Part of a small language model's weights.
Size: width 256, 2 heads of 128, vocabulary 2233, 7.48M parameters.
MLP neurons of a small language model. Each row is named by its layer, matrix (up: input weights; down: output weights) and neuron, and shows model dimensions 64-255. Each number is 500 + 50 x the weight over its row's rms, rounded and kept within 0 to 999. Numbers have three digits each.
After each neuron's rows, "fires on" lists the tokens most often at its 100 highest values on Wikipedia text that the model never trained on.

L3.up295:496502469431507481501459497499573496530539546530509476598411552444544552519497531508572464502447528529510518451547591472488447430530433573527514535576367555533549474535435471568552453541572528543568650543528472430461507497521545638432555489523578441563469381464494506440435518489501474558519531516457513477453624464505518503444498523505402365458470502492513528583560481479509502511494451606578505403517550493527443549500504499543506458497531487505533527544453502378576476465441450505477475412515479506441508468425558425558501596482515448560438456421534479494526462428440516507
L3.down295:536508431543508473470582513515461559440487494462497434536539435451570416468516456448471508496516495533497444555604547533498612429479455518479420524443437509517499403513511529589498600500512508509544455593433533489538406518588465478401446460423483608551429464449459475468488458558474499504471483509461566499533508497501459440482481580462375418506492463448458512516479489450528382476587532485617539443545607504537410497644554485563530453487501502536465437506553539569435475483530531547473542497540526494481528545550478518594495436504494516577654453514490459462517552532493427551
fires on: " season", " Total", " Party", " in", " by", " government"

L3.up62:460555475471535544431556503527499525519485447510477567496404498428571568480459506454529441597539481540462535523571489546520517455482516470433411514499477531477459496427480522465481402552537426479565517494609501445436515435501435464514563460470598469428548544478549405505473494548564472628478535464568501489507552556471559541579542459561465533518511521544468508642435551416389534454419557543522556459515581476430485523433485495404518470567590502584449492457402477528571539466424576448441511470566506483418397506455484524528501466536534576474539520504578480532484581425491551418
L3.down62:576492501498461458486659532527438541404517476530522494579518460554460498407524451514515484474553528553446554425514398552618413553542500590485520512510587559500508465518487422463505457579548539525448432476492495533478502414479519495514482472462541493456491500485519470547557452474522562471445417474538522478455515519434398544463496493500571457541479592599508483504494530516392453602487455532497516497496434535513446442521502624488490516390525542588557504486417519447541408469470450498476525504543466474341554587414544505525477433479523492557432465432562476497405591464527512610
fires on: " an", " He", " No", " life", "erson", " An"

L3.up593:522494395541521475378517440534513505441472570424404590501511508486501440450446486465511529469490560502513564527403505493427485553559327471452574479543448534505523501541559504523543485464542529551545568459478476501509525539509499499504608440511528505387488588506436443453551513539530487487415476515503639470534518558504500473509534502528441553510568580492515476483466481460554511539447529515422547465587494498475519489436450511494566489549500487502503628520522495478442637526445466484540476511545462592538503434495509484523495526500466495457385565451477438635386368498431533473
L3.down593:463505508448528509547544404430538524528509460563496584494533400542496440528548498459450523445576484548467515559567540546534501476554532453559582465466503509485438499549504538461453486541478497464501577539474470534501452453590543498518553440529443571447617519525495531501434422484444529504512464428541414569489568507525555440582415486443516537531520451498412518454468505493499426573565509456499430475575509509509570507541510477479567523491495497431502496399533545439512469464578521523471512398480504525455487503449588538615621582644471490546527444566484496471425651540429523489
fires on: " in", " by", " equ", "18"

L3.up519:511515454457510539550512504365486524443452581496490469566459652508472600451471480459497546473444595507578603525542583548504496535444491526530510467451567454584591445496568529453509463529508560425510541578516463451493513553458513608481463435638416472414526447448521419438547510472471450533497499581462493507493539413555523528582529495572521501433475481559502464473476565538535506422535504614482486394485550603528413565491542500599547484514460450474526510457537507496531506407466462477483513494539586485522518549486554512376472552519564472505381487475449455445459504460520537472
L3.down519:491457448452520442416538512526581527434464584482570534537501502536476516548537477498511453483477547470533525523492522658499502441494379496589533501467447521529536513573481487470514482487555542496485446551463501432510515542593549522446467548452453498484558408496435545624523468525571359527414460581509430521443558448563506495472448530566468504470513467505542452436489497500505444431479485556458500423553490594618518430474463462493506513448482607473548543517522475498583420513470575531499426411456569470553505530461537470441527522474590529559518480475457504472403506463458566523
fires on: " by", " For", " cont", " Direct"

L3.up185:416462487445514531509550498460586559483466550531494584555437455489520481548433485599538464572475514540517487458404468490526475510501427528539388540478461541501492484544365524522484416505508528466588513448500413509549531496585532604545593524463395499524493518539489547577490474490487496485508484473531588461521536501546542545502584423504375496539508565508519455493477490365585509490447495476462484512462616508464473385505544462466493475453419603522561475515546520466431434493544529502570461463543525556495461548413467433499487540615370507570546442389491544426410470430593565473
L3.down185:536430533476466444468473545506560524407523580545404436512576544478624464486478449496477501539516453430546563531523516516570416613539491469423486497543469548453549485496523496518556581554522472474558532532530463505552464514510542518447542532470520514506547505528485473488512493537551457423480458536491597527523462483495519514514529394540455410529446453518642497516417546520553404588429481569550526464583460593523458498504472499460544511555468474445414436532597522515457562596516476652458576531444478484498499538492483532441467507563456428569486517415460411500482460505431511459
fires on: " of", ":", " the", "ceeded"

L3.up394:415586466526479509534585419506527464544537402604449450489563546539523541594499540581484497626508505608515525444476530511536470421514498485496511539447459508418543524440463494493525468627607500488536415483451573498448501400524530474561512446556555583570500547456423483474503518495618449507539587379559536475468510423471513530397494421524513559423484521447567451510494451447484501380556569567467543405528483533505517449505436409485498505577615566531540494477499511551456566469406458530508476467553479476407500505481338472450463496531522465513527459480503460419470388512541523450
L3.down394:414550584501450484530454458509431535446490583503567486523470485531547562381468500501544500503445460456540440514506466536481523495461398505539427533541562390483525419489597584494556532439488460477472579524537505443488491473560441471512517543549567447492569450351483508540466654563495509498490436552466434539364469491483543525534524439518521361492491534449474508500500498501625451615448590500521468461511495470528361530572534536434466522498416514517514533522535521497527533474553422518461503534358475549430448513563541535534457456586520474489432417549493571434567480465497488538
fires on: " m", " ft", ",", "s", " km", "ies"

L3.up648:506496531431574472470489454501508616531447521516485524463488599576494450454506499487556487408481559479566483479447602540508517526518505472519518479513470492557577498525459488430539466405547553549485476429565500445537502416479481450403442539515401490447491546506551457551497540513559412513459429534523497525593499519521547568532547449515542534463487508517488482539463606390574585446427621475492452525495515545424476444464470501577441531503578445473517511428586510524587506592483523452397510539579489477547479534553518519395507539512533523465468528512481553473445524456423486417
L3.down648:467430577446455509494392494524488476413527563522443531449508486574452386461484506510557511553533555519453458546544470439488451579520506502519533445555473554443491574472496512421516652465516509612516505486427450477538482556352449519503593541491583411476417523423558450475486545424634533546480489501482575500526521521508559618506468467459565473494514497501558496477521445558533515495473518454521585526440469486505479596491557559455488483528491442425466442533536487487422459529423546535572570500466545479413457474557611510601475511483463442431508505570458409415484533484578502514
fires on: " of", " l", " La", " la", "uel"

L3.up328:470545451509520559520561411520445467544530530544453577467460456499497583508544506604550515429479471587526426577516448468490472508544539478566469437517501531484466537501427507437550475528481443394582440462519451463414538451515484460447488503468490510538499564483458461483479477488521415523501563495555559522454590493516468537513564436550437513431444454601478491572494601385529523504473485439535490426615541554480433495468512531502473558499490461547529537527493463510526482503525481489526517395616534509453531487438460454546529585536493544546427577442649510499408643444503591498
L3.down328:523476529531534431473450426504539476436507497502552561538509556549550529461492460478545499510566500441480477447498579388504440475486529476476539375535426501495439467473598453541461487429677494586474535487569519510483424509539413519523519446466468581475493491507451558556436435543444460490501485526509536465565545532521490462498469470495448509425550605513464590504527472576563527529518512428393500544488463440466565457436545561567549419469509521463570526524514431454454412528547487503495504477340536552574559476522471552560540442391504562440551503556431406511529468548437438569
fires on: "-", "ation", "See", " office", " Gen", " for"

L3.up937:420356502505492540470464549500489463546427536505503532529576417533516478487506423516539556570513478526595496485523447495504543493571565479503421457520459437512446481465417490496453478500551442501564606595566549531433547407516510509473540447557473420512571524480596480590513483460464419527582525480525563457489570578479521552471484568528481438445417535507542441577466479441528514451464511449442512510551525552472491481447530524409527504484408446523491489467415475482543504482464514520622562461546580447505480503524543616436534559586524506559458522415538423497392608409539468514
L3.down937:545536480513520525436531491471564419389500485461518587511504494476586574537567464405494507485531533475472454493446470514480495462466509445468445493423495558479551482576524518409513478581557355518473390620521513502478530430490508509523358455485489457535535509523501524467572576533437508523474497545447526524550507527448439390500449545486529490469476542513470485396500548441438610554491576465390471544477456446526510510521505552573464489503483459453510533575355478559590433479534418485500485500575558578443486503581528548489429587506502536467453534490546540481515556605560508467
fires on: " qu", " ch", " ph", "Ch", " Qu"

L3.up319:436386586634448565487509496483569501454493556500524419451512398399542555473455506562581490580529536568512516506507471494479522484537503541541428490537486520455486495558485458545481511556508445465472559557523375439413555515559457594569528448567467566512611486481517538570524478510509522530529487560603545515557496545456507491655559444556409510517417416568526505603470470453432523372479454510571508455577420508479461556487534582510560468499533456600514415548436504446515531365543514497465518473524511434549551482467504577464504502503538505552513472428498403513484551437509507444
L3.down319:479446449484558448499506520491567491491515526512578496528522393462503517620484508490504427531394418571512492447460448508433513464448489510571410424465428536338474458479494548521576424411517538370529512544500495556471484560592491495491504515507538513532481537435438454483493530585547526449526433546476534609556528527460419496447564476498477563470440530535487504505537534525600493583554482521522546471485542512551474525510436450529501482536512561495633528530527480598546532488506491472480439516529479556546528589464406442522455456671468537489479521536415459457560479438591485543
fires on: "th", " as", "0", "st"